{"n_layer": 9, "d_model": 384, "n_head": 3, "n_kv_head": 1, "head_dim": 128, "d_mlp": 1536, "vocab_size": 4096, "activation": "gelu", "norm": "layernorm", "norm_place": "pre", "norm_eps": 1e-05, "positions": "rope", "rope_base": 10000.0, "rope_fraction": 1.0, "qk_norm": false, "attn_scale": 0.0884, "bias": "none", "tie_embeddings": true, "parallel_block": false, "init": "orth", "init_std_qkv": 0.0208, "init_std_o": 0.00491, "init_std_up": 0.0208, "init_std_down": 0.00246, "init_out_by_depth": true, "optimizer": "muon_variant", "lr": 0.00148, "beta1": 0.95, "weight_decay": 0.13, "lr_head": 0.00458, "grad_clip": 1.0, "warmup_steps": 200, "schedule": "wsd", "decay_fraction": 0.786, "decay_shape": "pow", "final_lr_fraction": 0.05, "batch_tokens": 65536, "seq_len": 1024, "doc_mask": true, "train_tokens": 675800000, "steps": 10312, "dataset": "wikipedia_en"}
MLP neurons of a small language model. Each row is named by its layer, matrix (up: input weights) and neuron, and shows model dimensions 96-351. Each number is 128 + 24 x the weight over its row's rms, rounded and kept within 0 to 255. Numbers have three digits each.
Before each neuron's rows, "fires on" lists the tokens most often at its 100 highest values on Wikipedia text that the model never trained on.

fires on: " l", " e", "L", "e", "l", "es"
L3.up1440:142096119129127125112144074111134089140108150121135146091148107155109101097100121133164110134129140123143101147091106093120135095186135163128152134126159091080109157086135165105128168146108140141144120148149151115150129127108118104122145124097128155111179145158130167169089076124118168108097122148121109166163126147137127079160142150095131130050192152136136114142122120159141108140154141158105125125174143079130097119135147153108152123146149123122152140119093089133154179164166141143143135147121097150183128156129125130078111157107124109109138147068137116168120132126136086130153129129100138138123103146145119138133109111150140100126108136180137145104093065110129133075132139112171135137123142116091082133123117112148157134096117150098114082090127129130164173134135109

fires on: "on", "ly", "^{", "ast", "vent", "ong"
L3.up555:130175089162092125143173090108131154163168133159115132146130148163132134143121110142124106138096103139156119096121125163102101138145106142103104151156132145147117132126100113127093114108131160116116140163146117150158113155114123126146164079120150079114147133142141145122110111107149106120168130095103105102115133122132117110139123115140162131163143126128097135144120114169151180118090152128108176137109087129181136160140122103121142100109154115150121141117134098066129102168154126084135084181097155144155162126128110150144141137099168108091120058103126147119163074154142138166147161154156126086145086123122122072109128110173140131149144139130139175116107093101143118122098133107124120099132135102153083083143117146090136136107110173151144164182124102105139075132131121

fires on: "P", " comp", " f", "op", "-p", " p"
L5.up369:131139126133130152078190127134146133147064166131113152118139089122079120123124122113142112104170178117128161158149101173124167135094130120135126113141109121073137105115101145136148146166072162114130087091126142077152175154110173124099130104122145137118141100132128154129153116103077158154129139121143118103137133129136102159102148109115123114120134125147123139127149127126124102156151142117118100096124144121121068133121142160136148155147140149140172180141123140080108150123056112073139152125115111115141124110115155123143142161110159102154132135094064111143105178150145152112073143110130136105141102135113141114126107139171128080125141141107097118117164097133177139093149158137136137124116126131141113134127138150111199135116113121133110119121151165116124105138165113

fires on: " ", " to", "v", " down", " of"
L3.up804:113142125116142164118109119126123123109129129141099107123156119130161148121102151072112110153097140111115111123124169098142147116139092114150125173117150101121155106115102140112135100101115144160158068152129125105152133178090063109109128094137168100147170107145131114163103132116143134116091146072168128099122137103121089128085145129081099129158064148123158117112152157152140135123117137102177122096124135141162151127155118126132146121096135087116130122103098146129144146160150097118085196101133111145095112112131083148156102119091137162161119107156090129092151129117130152139143139146152147092134131152143138087146140085135130140077137132145082156127154167090158167138126105141127146095111135117121142105113159135091110099101110115114158122124123163133186122164153109

fires on: " his", "on", " named", " My", "'s", " my"
L5.up248:115103098121130127143128120110105147148178144092157126160137163128143126154086085148138122139130114129118145141128122105157127127104133133154120111155079080077078107127115123100096113113141166156120119131143108133147106128102147107076140157140096131087144133115062117138118128069154072141120143104134099121148133096138118129122109143086087143099131119157114128135100174115069114126130126131082115121152084090133102172163138087120138118142125107102118116068100131148133140145159101119142135122166122151106170121165171114108120145124131128121144109157149146152126102147110148169136122157107087135150096127141154139126088107122097127167110174126135147130137124112157126132145168155134152180096166127149115127100174145137143123139128147112101176122127173154173116146106141

fires on: " ass", " Ass", "al", "s", " ins", "akh"
L3.up763:139136132115133159111128152082099157150100135127118060161168137133122187131149163093101130152148134119165132131142116147121105101081119163147096137070114143115108120104116110161184126133110141090153111163115118126166157197146178078154115116127096102135138107135090102130120116148149129136134090149117123148135128139103110100182098119122114133090118097203112136113108114087131147149124141105114174113160140163119109125128142112095138131143134143110120145084087114132131112160127116170086100117155140124128159147144116156158105154139107114133160097112121107148109117118099174117135176130169142102155143128134137137092126116126092127099129116096125116128126094125118098151162133130117134139125148102142183135131128137180112107142149092126126119114129081129081105145121141

fires on: "n", "end", "r", " str", "omin", " is"
L3.up1030:137156121133158114125115111130116155142118169095117123115151074074134070151143127142145135109147132092083124141127119140088117110098134104103160139139101084150104090078124108119113130156156140125099125104155133141146145104121183155155140143142140140138154106147121146163133033133118164106120072129144119129139112153164112148116140130125140166132121155133170132168124167124144144150090117144112160157124114075086134138118132148108118136138145167133157145133114113132156151130124144101098142121160144121087140151175173141105120124148114132136110107098144159117096124101092162092131114142096162119134143133138109099121110086107170076166136142120141115117125168139092179113152141087124146147101135103072072095118126151153134096131096114145088123126175166140145112074151111

fires on: "ad", " of", " Que", "an", "ed", "g"
L3.up1271:105128093121103129137104150140183155124143134133107134115157118146143104106141148143137118064130109137100120152141136161083126140122095122115124131135121115142173176152114138135121141097062174128105173130133078122118138086117132105067131128126059129139165081092126119144108092143125090101126128078129127140157131113141098165110092124145123144126155124143099146146124107140095142127143156147131158122105140113131145093116142140143134177124107106137107107114112151130113140156093077165141147144089088142150118134147115164095146180137139109127099091139127114114152098132143126132089137136138152128109125102126177152124102154134157135101117111150140126127106102120136144102140156121129122135099139106134155105128121143111099151119161111092081089132165155118178097145120126

fires on: " |", ".", " ", "l", "ens"
L3.up674:134136173155081119101172172107114126120136117150090105145139105141148142149159123115158111114132097124130142165092127113146098130100096161144125124117161120081168112111082121139114146127103121138140110114144137120136117133127152114120131121125140150140091092123082120165083120098152097126111160121111122091137109172121163131177132089130104106127127100138148127099125142099146104156113115105069149129129130136128173146143111141120140155134103131135129167132150114114140167122107172117158129135105166160150106121134134159139124096094109141176139131134109124148082099116090110158168138149095142123158064148076128113165121140123113159185131137186113115140137166154106099133175159065095168122130110113138094137160118150135109148168110173139140129115083144155173130120083105

fires on: " de", "os", "es", "is", "az", "ades"
L3.up493:111134127128172083138145160126093110147114137121127138136114136125144151118096107097119104130118137101083092095089142115138131145107119137152149105122125089138171152115121142091179086152164146154084137157082146128103104107138126099156108143145146116183145078095115133132069127132112138151142130136124159115143151177164142149127172147165134145111117076121155114156172139163122104155107146168147099129155101142133135137094161131133188094100163123117121135106129123127124169131169138130094126133142098117132173102107124137120110135143127131141164158114146158110112106107145154134124089146120135112131142137158134118130115102131130137082121169133055146144144092104112130175110108119129118126121130137090144108100079113118124166106138096119092073132146127132099149159150126

fires on: " by", "b", " back", " with", " of"
L3.up1017:151121144142149103100154106142188124179105167114151126097146104180115103115141120122111107109114142105145110161095126128144154196155120137113082112122166100091138138110149160139093104134144141151151150144111090165166121119111108131119098155091143154107130097132126122108131098099117090107112138138109107113142129116092136133154148129126147121146147156145096104148151141123168117118148138182120115130072145164138141108168110135149148105109156134146140159137147145165147133132104135122068139155093130153093087140093126108109115083130105094143182177136131170148181112089140085128141098101108119157131122147122185092149079107137131125143138160119136182152133159142108153094155119142092168135155124093101133102165110156119110122130122092143082131129141091089122150140089102

fires on: " of", " |", "b"
L3.up1074:139176107170093137118084113120131074093125126110119125118132124156132129144178109100107101099149106129148117160108158116131113143113119105143091089098140057096139142135116095119135165113148127155144123127150098115137149139126141101118111148120125130163130108139122117112143101081083156119117087123115093117135117135148086106121147140099145121123129165142163132117111094164133141110135152144144118148123118125111163133146141118171119103107150137111154117168149127121155163134134125137079104092106142187143110146111132080167097065142108132158100148148133091152115119136127112108109094108169084158146099142114170155169144132198129119159135148099144120163129161108165132148144104129142137105135140120132168139143063104125153125102080073100148178154106094117134133102149105

fires on: "ach", "ot", "let", "h", " phot", "th"
L5.up120:106156148137115122127103124149102138136121157154133103118132107165142132116093163116120146144086103105108123109091188124144134112147134113183177152096149130161124139102121141153113115118108132155135118109110155095112095151148146115128113140104147137113117126111078152153147107074149078144135135135099120121102126133137128108142143105111103125103095103121137144078152108129127154139142098129074133143078118125108124162111129100113107093103113123130119130091123117105122089122140153137142111122105082103134097137155145123174162133120161131117138092127121134153105115131165114159116131143120088123154065114135103141109110097144150103092117102174109122170133148129136115103093156158156158135165125141086088119142154121167156119117086143177132141152123112159104166132132112

fires on: ",", "ist", "ed", "er"
L3.up152:128142146150100129110134130127127125123127121125111092130103129134114150118119131135126149119102118109174148128153130128095150133140149129164095118134110124127116130164158172117098129108155128130117164113139135143130129146101149131106122174133158167169151139137120107113126154130157145153140137145141138080082095179102156176131140154124100102124140134101129129124157072118138151142112089135102114149152138152141147130111118119107136115181086120134133180123112106161146150132126133119116097137139075124119123129133160097113123072046102139149096161166121157122163132199117130143127133100098099111125099098149160150117120059192136121147079135147114110089136130109131163127147185132175115124091073173155174156108096101128132145121110124163106098154117133104160146103153129

fires on: "p", "m", "'s", "f", "g", "ad"
L3.up247:139101178101103143147098146128128137115185181169113137128145148119123091122119146106108118098125154104140133133158127142143128115107141078144170149131105116157171164097105148161156167125082152125090126161148100087150127169135150079121172133150140133143120095122139126141156130131166131105130121169161115162104143115103137156136130112173122124165123138145104110101141091119137087121123122113151143116121122127146078120132169142097144149114179096143132107092166126097125137137118072086145133144112128113122102161117086100153121125135123139079161119124137110144125164117149120103120127180119170155119139104087062139114163133114114146150134128126135161122134148122113106168153127149140112159113138072138097115117128111110113137153143114145086075182164137090174135177127123

fires on: " to", "ed", " by", " from", " |", " $"
L3.up953:144133158153106149112141128102142126101137123150126134122109140130136090142148130131164140157094102089170093089079122123119082108142123138107093144107115128113114142158156106072134123134114125139129151129106148118170147164159166097151158189140126123092128109057143113116113141128115149138132109157108162112138152080107135144137130123126156134138135145139139102125142139141093139117114121065149116108169117161120148128079100115155139128126145136124102122103110144137134131140101146114148097091143144132127140143103164146153122110126139109143102146141118156136108129125168113144136122107135115135142126174125163157085169148115144127168128201133102132134143134139120136142129143146109118095123132123149124127135112109096142148158142113128165179124118097124112150110132135

fires on: "p", "iz", " us", " dis", "eng"
L3.up171:110122170128125121115166141119130138121123143136106150121165133121166105142149093171137149140129177121129100138132155148116108111067148132132151122134099153122122069095121115150170109127127115171141130142122105156124101170112114102119112096101081126125150128122157129112123166101123151133101110124093170082135143148139144151112133148127059113122176166107148126097112171106139145148168119133126108100133095117128127073113130136075135099102111127156196132129125162145145122144099157109119095119123168137087140118134111144091121154131151160155124041087136128180098131146167130105094106122104124136124144139127151108155171159118140096115104099090129159143147139114111148174147169081111168091110148110135128146139120122101137128112125159114151086130162150171120169102153148

fires on: ",", "ll", " New", "The"
L3.up1170:108147139143167114104058164110097098110139140131159119154127151108161147129148130170139138121103136117128136149143119127119099121138134161073116120114116124147060149190124141101094162166118080124113158072096179120152125096112107124130149183160134145112144134106108141149158127137130138124113110195162118158131162099153092119143101116115118122150110118141106145148140127139178133135143114103102094141146121089127134144154128102150122173170103122124097117117123145091117145125133109155118103136113116109127074103142115127132140108128149140106122151116140146113096162192118082116104122120120107155147122144133144101127146069140136120104129127129139135135111131126131131117072114166098133163140144106143137162110098117116094140152093088148110090150076110126084108105173083

fires on: " rec", "C", " disc", " surv", " rev"
L5.up859:173105147150157150121067135143127162144112120113124153136099112175105144112149081146109118133126147125163099111120180091172091120137138102132080158172113136148105142131131148110125111133097131128103130124134103115139132133117153110117099124136084125108145113082134148155132165127098140137114162160151165142188140141163133146173105160110119154147163159121118137164108117118118127145133163118124142100132129136154082123113135105089151110089156132114110147136193097169107091151133124130141103132137087123129107152100139110127123137110152117102097101110110156113114131119114159156134151099101111128067115105140152150149118120147130130155172157134145150147103130098118151128110143110202182134122158107146102127174093119092144117133113108161097170146160095136147086102148152

fires on: " Sh", " sh", " Y", "sh", "sel", "es"
L5.up317:128165148134138082092140114091151152132155114135142127136100108086136130109099152168147125130121167110136126125122081129144188061106147128122147156063117125140080121097109098103128122105083121156117114127132110127116137099091180101159145138087170160132105130126110142126137177140136170128060192140152125102146155112115121094109098105135165163114107107141116164125165130129098143123120101106134126068122112096097125135117143128145138138115140148171134129112128122140175156118158094133172129116093143082123113145122174178121121136092125121114159134157121161118109154117159137165118106122110130105111087113148157134118129142114116153079134119135109112129133112138102152141179164137108131108125079100089165172131131137141088124075062141109155147094128153152162143103130159

fires on: ",", " known", "ing", " first", " well"
L3.up383:113113129147112101152163058096166155166109131084129199121130143124148125137142156151114117143095106101112170138169173135138117138163083120126133187137144169108120144136129134122122166145144121123116158112099199130073141131161133113120152132144110165119113189112127116152137117095064133148137124095129124130097082096185127138115113115105164102164167139113150137147138098147083144109138101131128151116122084128108147119149147142143138119160144095139153124137125139140116156186144114137114118134056143116139137110139123074083075131130073103133102110096171088112096135122100103132160100146141120105147153148122104167145147133114145139161111138101086126122138141141133134165089115150131159107082115114148153102151143075116151098183145134134105093125101146123133104152109152

fires on: "s", " ins", "ins", "ists", "r"
L5.up475:171129107106163117065119174119144146123099139123132146103170104120114141147113133149166113131119117121100099114113119162099105151124153181145123119149125132148115155145131122142171165147147107101143135152103111103156082153077126132144102141128124148083125141158114136126109108147099120117113094128166112153139101094121131102179088149140099159139137116128136138112106147107127077146091097127136113060134118149120105105142158117126122116098137096160133117130111063117100158095120109110137113147151099134144155152130152133167178129158095161153125171120116113139157094153173114078136116146133150117115115102143136144097154145094077119153131129155154127112138134158138140101180115089137152131140146108089132133143160105169103142114109148104130120150177083141103105151146139

fires on: " ", " on", ",", " U", " up", "ed"
L3.up1135:109147122101163125126139098131144108110123101101106131124124135129124107160124134179143159148123111099168133150110133150126145155135109127114107101148136139133150125081099092101097102136139104079147130148134151068086140175138095141137134166108063166058097153111153084094096179170113110138125142113164093130100121094095122152121080182149098125158118124128093111115101093118174148155122094129108141119150098146139134091138131074144131142137103143158116141156169131139105119126116132110191122139127121074153116110128119104155129096135142129158094170136120121177133118148093107137109106125149074116140154146121111146158150111161115108148168139154135118138104128124087101130104105149115105112093131152111127157132177126124153164118084124113124103154149152119124155088157101

fires on: " l", " as", "l", " L", "L", " not"
L5.up488:124110137147146098143145133122114101164153104173108116145108133179160127132152118122144133159106119107123119129100148100131142049114131170146101162150128114127161145098178129127143184134139165136069157090163170105127150117133169139136184119161158171132096132158104123137126148130137138123081136098088133145144113127150159143096131113131163066097110128173103153161129131123093122134135136166109120127144141104121140126122123124092090158110149126111149111151131063145148169124120128131112165135154119114141122133126171151126132129114136114119150121162114147124108152150113177136163097132140138100142142139112119133117171144081131162090115124118119122165095091101101120124146116102139142114118135143098109111147139141159112157135106105099116132153133125110134133136141149

fires on: " Th", "ast", " th", " in", " final", " round"
L5.up5:106148088124145118123169133134126128149104095139143143093097126145156171142143114173112122148138089114129123118107148146125150133069144116102101125066121133122157159128151115138124102121144186160128136131112095178171137116125137130110154147088156103145084139147150137107145120118145124099127113126100102155166114154085117100155136071110128122105169100095112096149107128137172101140110089137088130145153083099123097114161142142121169090091133111175139130152146133173140126180130162126107147136084104124122151140115150194182069139103124124142110130106151117141169135132127079146150098126111162162115121115140132136142108123134127111161110174128086128103122135106132098072125141083124131166147133110117117125142131151124153162180165123133108138123124157149145136078125127

fires on: " who", " which", "ill", "i", " he", " what"
L5.up850:117116168113119124116132118149127125120143099146094114137135133118127134094139123101119080180145103089128068124166139125144133112119121087142125124107126085123139137147163095124127152134116134089073150119162117129147077172145114161136177135126088152136139153122080113109129171166186117165162160131197148109161095144149127155118153102098122142142129129171118116175122145092112129118145143107114141123108136133134140156139142084150141111143085123135146142144133136113128163096156139111117137121125119087157129145117137130146155115117112130143123159128140122103099151159155132099142114124110130124135153100116180130125128126177152123165117075129121163082094059140175166110114143090120124106142110113128190161137139147167144151171131116120114148123119134139131102138129127

fires on: "g", "d", "K", " K", "D", "^{"
L5.up1237:163141164085088136151150101121132161144171090159155145128164096140059107155109160149096146128124139077107120124110145106098117089187147132148082135145119158109141161123151129102138120135151143163143138115141106099119148093168116099123148071115134146144116099156118151136125106081099152084149122150100133086184131130155119146133151122104139102145087109124104135097137115146127151137131117138131141070130127111116085073170112162120156164151115130138130060173106153137134156109140106134087137162123125056137153142139118113100116141130112109167154143101163145147107115134105132111105163121094146109153126118103125150106120120124163130087118127102120130084106108160126116095119105108150126121104120110138123149158122156131130091116129046105129151095105136124105068095162153

fires on: "ed", "ied", "ated", "ke", " ended"
L5.up170:130137168158104110110162101077163106147098183167132113148137126127175121122102142136100178095123170153125106144119133108121126106136139111102155096172111135159101099150148125100136089074089146128157170177091134116178127109115127126123131128104126093143123152140112147129133152131094132115102151093126124137134123126126124106126153152098119132161119128089167128091084101123134146109156143103102153141126160086137110113106110101152124142142142140100093123144090105122110149121136111145165179106138132131112136166150131177087147125137140159143099123093155136155128128168125173143124150122162102131136130114117149173135138093104144111177134128103130182095125115129127185112122104082092114085138136128152160112095148121144091104136150085123121110142157132138135114139139151

fires on: " sh", " Sh", " to", " so"
L5.up607:130115158158142103128141117126145118136124150131119126121132157088118105103119174155162175137128096113127130136123126131112137088124106137127097169103164137114096046153149143126086107097138157145140131144137123125143114067142103099144104100133142122117132107151095126172129101161095112123156127158104083088076126126130114136151107122172116108154152105129148126123087112147141146147152135124085117090128146144107182126137127128129126110090142134140156137144133149117158103103084129170145136134072117146046115118109107101139141167136136125170136120156079116157144087115156153115117160129114142112138103138137134086113153140147133121106162100130123130087098118087118142110171125165115113117121108125099179108144154103117146113108101074141137165166150092155137132121110157

fires on: "==", " de", " of", " in", "'", "."
L3.up1251:155143133114180129157133182094145098115132160114154130137112102122108131128098134133109128105126172148153153138109125124136117077149155167108128116121137142158166098085130156117127126147113160112082146124111072108125128150105102139115116135086140147153152120084109099115124143155081097124110120100107084210116127125112147114123149173141151102096160050140138136123098121125140096185124122126094111148121110128138137097162147101133147158121116115141167132138137131106130134103140118125116159136149154191124139089096081116111115135145136101159116097106173136150140117116143126158100153120135095112140149140156130156173119191174151107148143110139132144128132100146124159157127120133143129102127124136116143087134100117164125152100107100150080132110132113137146104124165095

fires on: " |", " th", " its", "ers", " Ref"
L5.up89:101132108146125144108173129117171147088157149140093105142146072114122138124105138091130154103099127149119132077139093139102124155126095164111174129110136182165156131111115108089156167114117141144106116124122094146153114061120138148095148154090169132083069151128103105118142113114140132138148123107128123115127104159097123132103168150118103107159118119139132083143096099093126126099142161170089167135072128112137127144124104142082152121100166133121128086127134119161156123127133121098064113117116152159141134118111129130093143182095131173172120160132115103111089129121120080116143119107141165132123121116162116175151114107145141161134164103116151139124106122136111115121107154115125146135172128072145126135120115124154129122116110131108083152161155135184144158131130116

fires on: ".", " Th", ":", "-", " th", "rick"
L3.up1082:102113074145203095157155109172167154134109067090154123137099110129117156118139120131129125113154137134100132138107123113171172058127103126147133144132125168175118125168129126173125093125126104128100114130116126157125110115127147110072129131140156118136098123116101137096115132094118147156057107140098083108132136121121141090094092085149173095098115123138155109129116141131169098200129132145129088191104185120139122165140166163141126099160127144122117115076159088119133096131079153124127105124122150106090144114130106122140139164107145155147104182077160150104067111145163117108103104110144169140093145113135160113082155121111096147121118137149135123098119153141153134132135109100136112092139123095145171138125135111148123106158119148106134154136094144132143119112125145

fires on: " Ch", " ch", " ", "ch", "us", "b"
L5.up837:147140123109160181138141107159150110135130139141109112127106123094134150140121118184144109144138158139147109154156121135118123146133132159120146137148154143093137114179115096132113143144131158151134137110164182130187092110066113096163164091126140157135079151077149133124119134095129102167113096141139107140102110148142113104142140133129127131115171162127151136084157095133125133139137106111128133184147199154145146110153162140126130104114124122118114121076134074133195130126111112152113083131143133121105148103122171118152137104167085138133123080094167170166112063091103130113109138144115117097116104108138157144140117115138122122110132095132113168121118105123092108164127119152145127102133103173194118138121142161145133145118149136129097110127165131078124150098121126

fires on: " de", ".", " f", " George", " Battle"
L5.up1385:092184187120093092149109150126114122131126115163118116130153132152132140115101139106153161081078131107115125105159088143132165107116099117111145099105125101142129095145110077164110133151102122110140059085109098176111064167138093080131124134113138134139121119161122122146154120134084142146129113096102127201151114127174124143109135155114082132123094123160130119131125116124103113142143124121088141115099123107062095129117157119094144127126143120182123134102172136115151128115149134143143189147127140142160130103107172114107179132138128084126140138117148147123123127115149098132101123104073136074159154114129137123167106129133119107148103156092111137125110116135109109101155102150155107086116123124119156111136141126174138146133155141126114149134147128135125153119130128

fires on: "eng", "iz", "ys", "clud", "um", "erg"
L3.up1005:107159113147128118089135103152173167098152121121134123123171096133162103089139109116142133145161111168133130133113124154130148127152089108126133143103154121121118118116165127130128113113102158110142151124117141138119091174114126123140144139122163103138148098141129077132101109143112180116107087187124123115125148153134122135140084127119111128102120113132142111127158147122127144160143119137123120174112116135123127131112126149088159123095157124136133066125158110156105171126108089163129058125142158087124125125144100144165152133147143059130119160174137090114119111149106138159113127132134124158125120106151094121074149107101137141152078111124140143136071121122145108135095104176111109094133170125099082146111146113126107080108117103138135120150145123124131089137127126

fires on: " w", " W", "0", "W", "w", "-w"
L5.up83:137141129126087134117108143085148137152139159098133166142142110144144135140115138109100117056120122113156167133124109138111148054127136147127154106167110124175119100139114148128187122106106137130118148143114083147135141146113115091097138130116136141127114151123142134099101089109120145122119109099151136130146155141127144161160128095136128087127163127154083131140129171100120139121100127131116152113144120131124161135132125152120125149149126139092148145185145155138119131120114136127149126140152171189158176132106135119155131144172161102130134122152112168102089162124122071135141150105105133129112120094120104130143108122131121162145117151149120098132093161130129129121168131054123133136084201144139124082159146099088173156169156136093143153148092130111102114099084135

fires on: " of", " ", " |"
L3.up1374:111101165135141144147092163166133078147119130131119135058101135120087198108164118153119128106070147113114171148115136154163112128132152134126081137129142122154143120133080149126126099105088107169148176124140110142128153180127169122099151125103175113099095139109093087117084102110107168109106152116096145140105114123113135140149133167134112118175135150142124125145137092071143132122102114116102148118126174121107145114135123132151128120132137085167156157138125142119129144138132116089125125124090129124096112150111113143135158140156134162149128091145125124153113090146115122170088107139138160140142121159118154126144152120108153081178172160127108125127102146121109130078134077097110090104123149102128167119155145140140135121147129094150125118144097123139151133113145123

fires on: "0", " he", " of"
L5.up619:110129131108122100114154138109099145134090125146116139182150129141103122126088138132112131104154132115135123093105139087120121162079107145088135137139147106174128117173147135151155143169142127114127157174159114125110084105137117150111116112141130123122138126139132182124123086108120104125170119155182089103153145151132178132137110116076152069120102097155057087184104140116106136115104117145124133152101118141151098152172140135142133124134140102123124158136135114092173104118099105179138138123101104121116154148110141144119128118090143112145090111163098131130108135157137102149107121104134134121111110133113187112123122119138165154144138123129147147158075137140139102122155092082152111129084108098146194089110092127108115154164122118109106120105126155127112108075152137

fires on: "ad", "z", "g", "el"
L3.up14:083146138145117142113098152159141143104163136121121144116196126101129074128128119144142119118106116095108075129129138118108105122152076137153145160110118131126116159132102096100103105126132118140090131183182140121153126163087101138126139185161139140126143152142110125102111133057114102117113103103070122140163110116114141137135097117158141120154110161126070130147147153128144132135129153122115126127118113182106078095151165120126131131094115147121118085115117131112147117143152127140111164175122094087103121124104129092104151118120158113155134120145124121098137125137120126101131102113134152132120130193107139073098129106155173152117110131154132125114112113167130140091115129142142147226093135169156155113153145137132140138131127110132110137127173150096103130164125110

fires on: " ", "ing", " much", " well", "ell"
L3.up22:163114092101123122121149140084119142122169093120180131098128135164139105116105118105141172137128119137108135137097129171158110140117116095150134158159100098133116094107125089135137137152120132150127142098138163097137137142132137120149142127117150158132133125185148111150105152117083115114104131116118114112116131132109140163105127173116136122109149108127141093116086120144110180133135108089131129185130057079145128137118111145148149128133163092148137132154127129075095135127107121144131156119184177140130099177108137114073077150165086128125120171146148119179137138156114124170114106111145130136134149143096122138176074124148148136157100161099056132177129115172145153147139131095132115120132091095148127105148133118115128104161112135142113121130108139130160093161149111

fires on: " |", " or"
L5.up592:135111110110103115140110102151125154116132119109115121130150082103110149145122117071139117137116125121095138118096087113100161144155125137101114146140128162084121139128137108085139137104148144140177116122140135186126136101105142120115156149111100134130086163088136090111160093077133170147137193126122117101126125082156123109128132178103129125150128144156157142149125139143110114094151152119069161164182159108102152124151158108139120182101139132112113126132106123169122118135114130107146103093100128149105111116100139075119118130118139139102167109093148140150153128150122091208106092105100115128135165125096112167113079102105114171121128144141143148126132126125130165143121122122107116130085141115164079123134134180160107140125100131096178108118181089139178107126135109

fires on: "ov", " ", " of", "sk", "v", " $"
L5.up196:155181098155083148111085193134172092110144106135130136130136100136123142153068127167134125139158208153190120110114173164133113165135132125155122140122113127105142152121091160078107149114122145151099118153146125095097134117166133118098123102150131155136157136190113107125108138136159124124136150122131127133122139108079107138159113101120149108155141119138119137158141122140086140113090110167118110126128169107093137147120150127143124128146081114083123140109138120166149107142148110144155160144164073075140126118112107112149165128175119139185161107141129109114131144147061133108153150164123128128114158168152139144163137089151123113102158143143111116136151166184136159144114112106104107154169125126135112160135189132123103165154140135122183125090088139085167156178156120

fires on: " Ch", " the", " ch", "Ch"
L5.up81:146111093127148172120106198145141122158167125136091097105130167143129110123082116150123128117151145162119132184103145139165150129139161105127152125135140145129144104118101100148099112175158171140158084139161097119162136125153082161141113113098128104128147091126127144097166097136093109143139158169110149099136081094139108145115146074100154119142147151141138129150146100124132157119061171151107166149128165138145163152174114131126146096133081127148148166134101107131132162122104163137131146116120144137146098106082102115151149081114102141092101095139118102135140088128136122123109114137105122159154110125096152116091101126116135153129144116161092132136102147102134119142133063118120145107130112081160112111137125140141159155114152139145119151112134114125130107117132099

fires on: "b", "p", "st", "d", "th", "al"
L3.up982:142168111120130088106111114149138129131082115170146084110135118128122135192135152120104111101113141081135137123122104174129100141119138163101145114107123134104151108107087064140157112177149110159126141122156115144144093159127116106130130158133110135144110126136122151107126102147108126134153115103099133130151140108114176142125133134159120121143164107154142120086113115107169145128094156120180154094128117038095109153120142120139117098094162153132166158128123090123129130148126163102127150110108134172065093110114116143126107091147160119089167109109143144141160138126200121105069137128099123137147149093135127112122152152121088159146101125148097152124100195093121111112173117082118130144141133103105174129107143127132112135171124154167152181128149169163142140138123167

fires on: " |", " with", " of", "est"
L3.up1397:135130108114119164124156171083100139103131125111151163128171120142159122134146125138124123111129118155086126125090131129123084087111145135121120152138130106149113121143156117142129147149088115105165147168110084104113146135073143140138146149152131115091135095132086095111162132100160130129157141137094154129129103130112119091182178079095151145167137106136113102143098118163110123152146120141158160156168150128119124114105108126152166124116133112134204187121165104115118107152131163120131137143145139161146098102165127152096062160135135096143144095140085130138109173105168124139172116093134149119158164161126158163143120131123125173111112126131143167167148128146151166163095092098108130182101167143076138129111129066148119097128091123115111152122074142149173176081131115

fires on: " Sh", " sh", "ash", "sh", " no"
L5.up264:148125138174131170110104125135179130155152107115134122125114116114134136101157183135103126125119108096143121099117162107117118077161138142137135156114098079161100114150142132104121149120117150148117140124167144103094125127103100076133128118119071109121088131133165138118154135137179131149140185196100137153142122101138113134142107107141127109084137111142110118143126152131133139130126128121107124132088134113109139128155134136127134135147147147120127109132183121062133123125117141130168136158136118115112093097145155123097125153088162107119139136156121133100150131098115178121105110064121171097111111091142096094092103099157113126120153121139138127149184120119138127129091175075160151088094103086114159084119146156181189116092087131115129163118088137130111087147141145

fires on: " ", " –", "–", " of", " and"
L3.up445:132126130142148169100106128137112159124124122115160136110097091113165145152124073130157074171124124137100151155103121129149094129125147115130147136134133097158151097141129157144135116163115108060120113168107092099150155178132152124140132119107142136139180112112145110101118155125115114111109120077177110156141116144137154100172132133127133119170102130102154140102171108160154106136111133138136149114191121150129137117094162138127094148133151121094130132157128092128114124096131145110131163111097152150085134142104096112152085154120129093118135129126121119083167099144136179132124113174100124102157138110112177117145130119114114141121117139147103158091091136119124120155141134134121124130098122154159131129120145120149123104108173102160148124140163111091200086099127113